From a checkpoint of a small transformer trained on Wikipedia: attention and MLP in parallel, capped logits.
MLP neurons of a small language model. Each row is named by its layer, matrix (up: input weights) and neuron, and shows model dimensions 160-223. Each number is 128 + 32 x the weight over its row's rms, rounded and kept within 0 to 255.
A block is one neuron, or neurons of one layer that tend to fire together. After each block is what it responds to, as a language model described it from the Wikipedia text at the highest values.

L5.up239 [116 174 169 145 137 128 130 128  52 111 202 154 151 152  92 170 148  80 179 133 207 133 156  91 136 111 184 150 105  94 179 101 138 116 134 115 120 136 126 167 131 119 175 212 159 123 160 160 151 181 142 196 122 122 134 163  90 115  81 115 140 196 157 137]
L5.up396 [178 124 111 107 157 176 172 148 223 140 113  70 120 148  84 147 111  74  95 147 147 109 183 174 118 138 181 106 103 127 146  91 150  95  73 129  97 104 160 199 113 163 145 109 142 142 120 152 136 178 143 101 172  92  90 193 136 115 179 190 144 165 145 130]
L5.up521 [148 178 173 150 150 125 100  90  86 106 118 153 139 139 108 105  77  69 231 117 133 176  92 128 174  32 111 131 125  42 102 124  55 109 131 101 124 138  97 106 123 106 213  89 176 144 143 119 153 146 148 158 108 137 133  95 139 116 116 192 133 123 105 105]
L5.up600 [ 90 117 219 151 103 167  87  99 148 173  76 115  70 112 131  96 123 116 111 180 142 123  97 131  84 135 110 121 153  91 109 131 132 146 138 120 143 133 144 118 144 166 178  88 136 146  97 104 145 206  95 144 111 104 115 155 138  87 130 125 104 102 113 144]
L5.up694 [105 136 228 110  94 157  81 158 133 157 150  99 135 148 139 111 120  81 153 137 137 150  64 102 107 141 113 146  83  86 131 104 122 142  96  93  88 131 132 133 158 175 166  96 136  58 124  35 139 158 132 145 175 135 160 124  86  85 152 112 147 143 146 120]
L5.up811 [117  72 202 190 135 142 194 138 127 145 176 168 116 132 146 152 154 131 143 140  80 195 128  86 104 122  95 106 144 129  75 112 100 141 139 175 120 127 194 148  99 121 179 157 126 169 133 139 142 152 148  70 161 141 142 115  97  80  93 132 101 116 151 101]
L5.up972 [116 209 128  75 157 171 134 123 116 155  88 152 192  69 113 182 114 106 119 150 153 169 198 111 150 163 148 170 139 158 118 133 117 137 117 109 115 124 113 107 107 130 110 139 142 139 199 166 184 159 144 137 114 140 142 142  68  89 173 114 186 155 172 115]
L5.up1181 [143 123 155 134 120 129 126 130 122 158 110 149  99 156 123 121 106 101 154 135 153 224  63 128 134 133  98 116  90 140 154 117  63 108 130 150 151 148 191 112 132 140 139  95  44 111 119 134 113 124 119 165 124 108 122 119 110 188 102 115 129 101  96 142]
Infobox field names; "a" and "S"

L4.up332 [144 138 126 104 143  93 159  91 144 190  87  88 123 188 111 178  92 114 171 101 139 100 191 131 155 107 171 122 147 102 109 142 135 136  98 114 141 187 168 135 134 138 144  68 167 167 141 121 127 126 162 127 108  91 125 171 186 149 141 142  92 123 116 151]
Indefinite article "a"

L4.up1130 [ 42 133 122  54 120  97 159 103 140 106  84 163 149 143 108 101  68  59 151 145 131 139 169  69 184 172  92 152 121 121 124 172 100 195 115 152 134 101  83  81  61 142 196 119 100  81 137 153 100  76 132 123 108 166 157 128 143 117 127 210 100 103  85 179]
Structured field labels

L6.up70 [106 136  85 109 145 123  73 167 141 107 110 195  78 142 154  79  40  42 147 134 154 110 131 126 103 110 126 144 142 154 122 103  84 112 144 153 161 173  70  66 125 100 153 108  94 176 131 181 138  46 140 150  71 121 150 170 100 114 114 161 126 177  84 115]
L6.up209 [146 123  95 109 144 148 143 145 159 155 161 131 149 152 109  96 110 112  96 116 155  88 154 145 106 124 124  98  67  97 117 148 116 118 116 187  73 129 139 122 210 174 105 177  53 119  99 139 125 103 112 118 121 137 168 122 146 171 139 124 153  93 116 158]
L6.up321 [123 151 122 146 140 129 129 100 103  82 200 115 168  96  33 154 152 129 169  87 111 102 189 151 118 125 110 100 147  92 129  98 114  95 180 145 111 140 165 156 157 138 131 136 118 145 103 114 178  96 120  92 116 138 100 142  93  88 122 140 160  89 138 158]
L6.up471 [171 114 153 163 183 143 111  76 136 162 153 161 123 167 130 134  67 157 170 157 129 171 109 104 142  74  78 136 113 160 165 138 134 110 149 154 148  84  88 101 127 163 111 155 111 113 148 146 132 133 131 128 142 154 133 125 129 157 146 118 171 197 119 132]
L6.up932 [151 155 141  92 117 156 128 108 185 185  79 136 109 166 121 164 162 134 139 153 117 126 161  89 122 137 115  83 133 124 146 129  98 145 163 140 125 104  78 142  97 100 169 109 128 130 150 142 233  91 147 137  88 137 222 121  98 173 117 171 161 158  76 146]
L6.up1062 [ 88 118 101 100 158  85 133 189 156  98  77  83 112 163 120 129 126  95  93  92 108 189 186 143 164  83  93  97 121 131  69 160  69  89 103 167 161 142  83 137 107 148  70  59  63 127 140 162 119 171 126  95 169 141 126 145  51 107  96 130 154 105  78 126]
L6.up1194 [ 89 147  95 108 104 112 112  61 173 114  88  58 159 119  70 143 120 171 180  95 140 132 154 113 159 187  97 153 105  98 108 170 165 137 118  94 115 122 169 119 144  90 147 119 124 156 112  71 139 173 110 136 107 107 180 152 127 145 124 111  82 127 122 100]
L6.up1271 [116  96  98 142 111 145 194 167 103 175 112 102 136  67 132 145 105 178 120 154 141 187 163 147 108 113  69  36 206 159 117 150  93 101  98 133 124 157 128  79 118  62 171 189 169 138 152  85 146 140 166 143 121 111 113 132  93 145 114 194 171 127 158 152]
Word-initial token " a"

L6.up521 [121 107 116 125  96  95 144 156 159 124 154 121 119 107  92 152 109 110 154 139 103 137  94  65 144 171 145 165 141  98 143 191 110 113 107 113 112  71 103 116  91  99 179 171 140 130  98 140 123 101 154 141 105 192 119 184 132 114 126 167 161  72 196 136]
L6.up823 [152 132  73 175 100 151 102 113 144 116 134 211 148 109  65 101 162 176  92  67 130 142 128 131 124 147 167 146 110 165 103 142 103  83 131  86 100 123 111 135 113 111 163 143  86 122 114 177 180 117 116 140 193 161 104 176 168 116 115 129  79  65 184 133]
L6.up890 [174 161 160 132 107 183 111 122  64 120 151 143 122 105 163 175 127  69 128 131  91 143 156 135  78 123  99 148 155 126 179 122 116 135 138  96 142 158  81  97  87  47 107 161 129 122 138 140 150 120 136 146  90 147 169  93  91  70  49 120 162 167 113  88]
L6.up919 [169 128 163 147 143  70 140 118  86  96  75 126 133 160 153 120 139 125 142 161 151 136 124 138 173 145  76 141  79  86 175  84  74 142  77 125  63 130 158 203 139  59 171  98 122 124 103 133 106 133 140 144  74  89 112 110 170  88 128  87  76  81 128 114]
L6.up1031 [140 109 147  86 151 127 105 115  91  79 167 126 153 100 103  91 121 154 168  96 126 114 174 122 138 162  96  91  99  94 120 129 153 187 107  76 101 104 187 129 122 179 167 212  47 135 113 158 160 134 189 246 114 139 145 125 112 132 132 101 109 178  55 165]
L6.up1059 [ 86 130 113  88  72 152 181  83 149  78 110 172 126  92 114 107 105  97 179  89 148 124 108  87 160 140 126 144 141  94 149 182 118 137 123  81  99 107 107 174 143 107  95  89 158 109 132  99 163 135 143 120  79 176 128 117  49 154  85  84 137 126 172 162]
L6.up1064 [161  84 121  70 141 114 104 167 133 176 129  88  98 121  43 134  78  72 188  89 228  42 132 148 175 141  75 121 161 101 171 185 164 124 114 116 175 144  64  53 126 149 173  88 116 154 152 110 144 128 105  91 139 117 146 128 125  87  94 141 144 129 121 152]
L6.up1215 [125 139 102 121 126 125 151 122 147 113  96 131 149 128 174  81 124 129 117 123  68  90  78 126 163 139 128 113 100  82 151 130 145 132 131 133  20 123  86 118 112 100 124 142 168 184 158 139 103  72  77 149 122 118 145 123 153 119  98 143 106  98 175 139]
Infobox field structure

L5.up621 [121  87  99 107 156 201 130 112 164  79 139  97 161 150  77 143  99 142 137 149 139 162 177 113 208 131 115 116 137 163 140 125 136 128 117 130 141 172 156  82 100 154 133 190 194 150 121 134 109 139 157 103 164 169 145 120 117 148 105 102 161 131 129 173]
L5.up717 [131 129 142  87 100 146 126 169 107 160 111 155 148 113 120 114 138 114 162 149 119 148 167 120 109 200 166 189  89  86 151 101  92 149 165  57 167 118 149 144  84 142 128 148 154 138 178  74  80  76 162 133 173 178 170 152  76 114 132 172 142 156  97 130]
L5.up826 [ 77  79 146 101 100 177 101 120 152 146 121 157  72 139  71 127 176  73 189 156 178  88 117 162 116 106  96 135 120 172 101 111 106 114 144 120 162 164 225 180 112 151 111 121 126  70 139 168 153 189 163 161 145 107 128 150 112 134  84 114 174 104 143 148]
L5.up831 [146  99 113 109 109 127  63 111  92 170  80  90 103 130  99  83 101 177 121 133 158 124 118 164 102 179  80 109 174  89 191  96 117 125  85 142 127 137 102 101 132 101 109 102 128 154 118  89 109 124 112 125 150 138 119  73  81  78 137 177 149 124 129 101]
L5.up968 [ 56 160 158  79 124  73 126  84 110 154 106 138 132 169 149 140  51 173 160 149 109 136 122  59 127 175 114  91 105  92  93 138 149  96 115 153 105 109 127  96 146 121 115 126 135  54 134 141 150 189  98 144 141 154 137 168 158 153 145 153 185 125 108 110]
L5.up1069 [104 141 189 156 116 158 114 114 117 127 112  94 180 157 121 114 121 103 120 144  71 134 133  98 116 127 162 163 135  90 189  88 167 146 142  75 148 165 130 117 115 157 147 144 148  82 140  99 156  68 130 144 137  91  96 124 163 142 139 130 118 145 135 194]
L5.up1168 [158 174 115 174 117 149 106 179  71 125  82 115 167  93 158 103 141 150 219 160  71 105 131  60 131 183  93 131 117 104 166 133 145 196  96 115 150 103 140 121 115 120 122 147 163 148 122 128 170  67 100 107 146 109 146 146 129 144 132 184  92  98 102 154]
L5.up1227 [144 130 177  72 127  71  87 172 183  90  96 172 131 120  75 120  89  85 134 126 100 169 160 144 158 145  99 122 167 100 164 176 145 127 126 159 121  92 131 128  94 133 150 151 172 116 119 171 119 150 108 182 114 132 186 147 128 116 113  94 168 102 203 138]
Infobox and table structure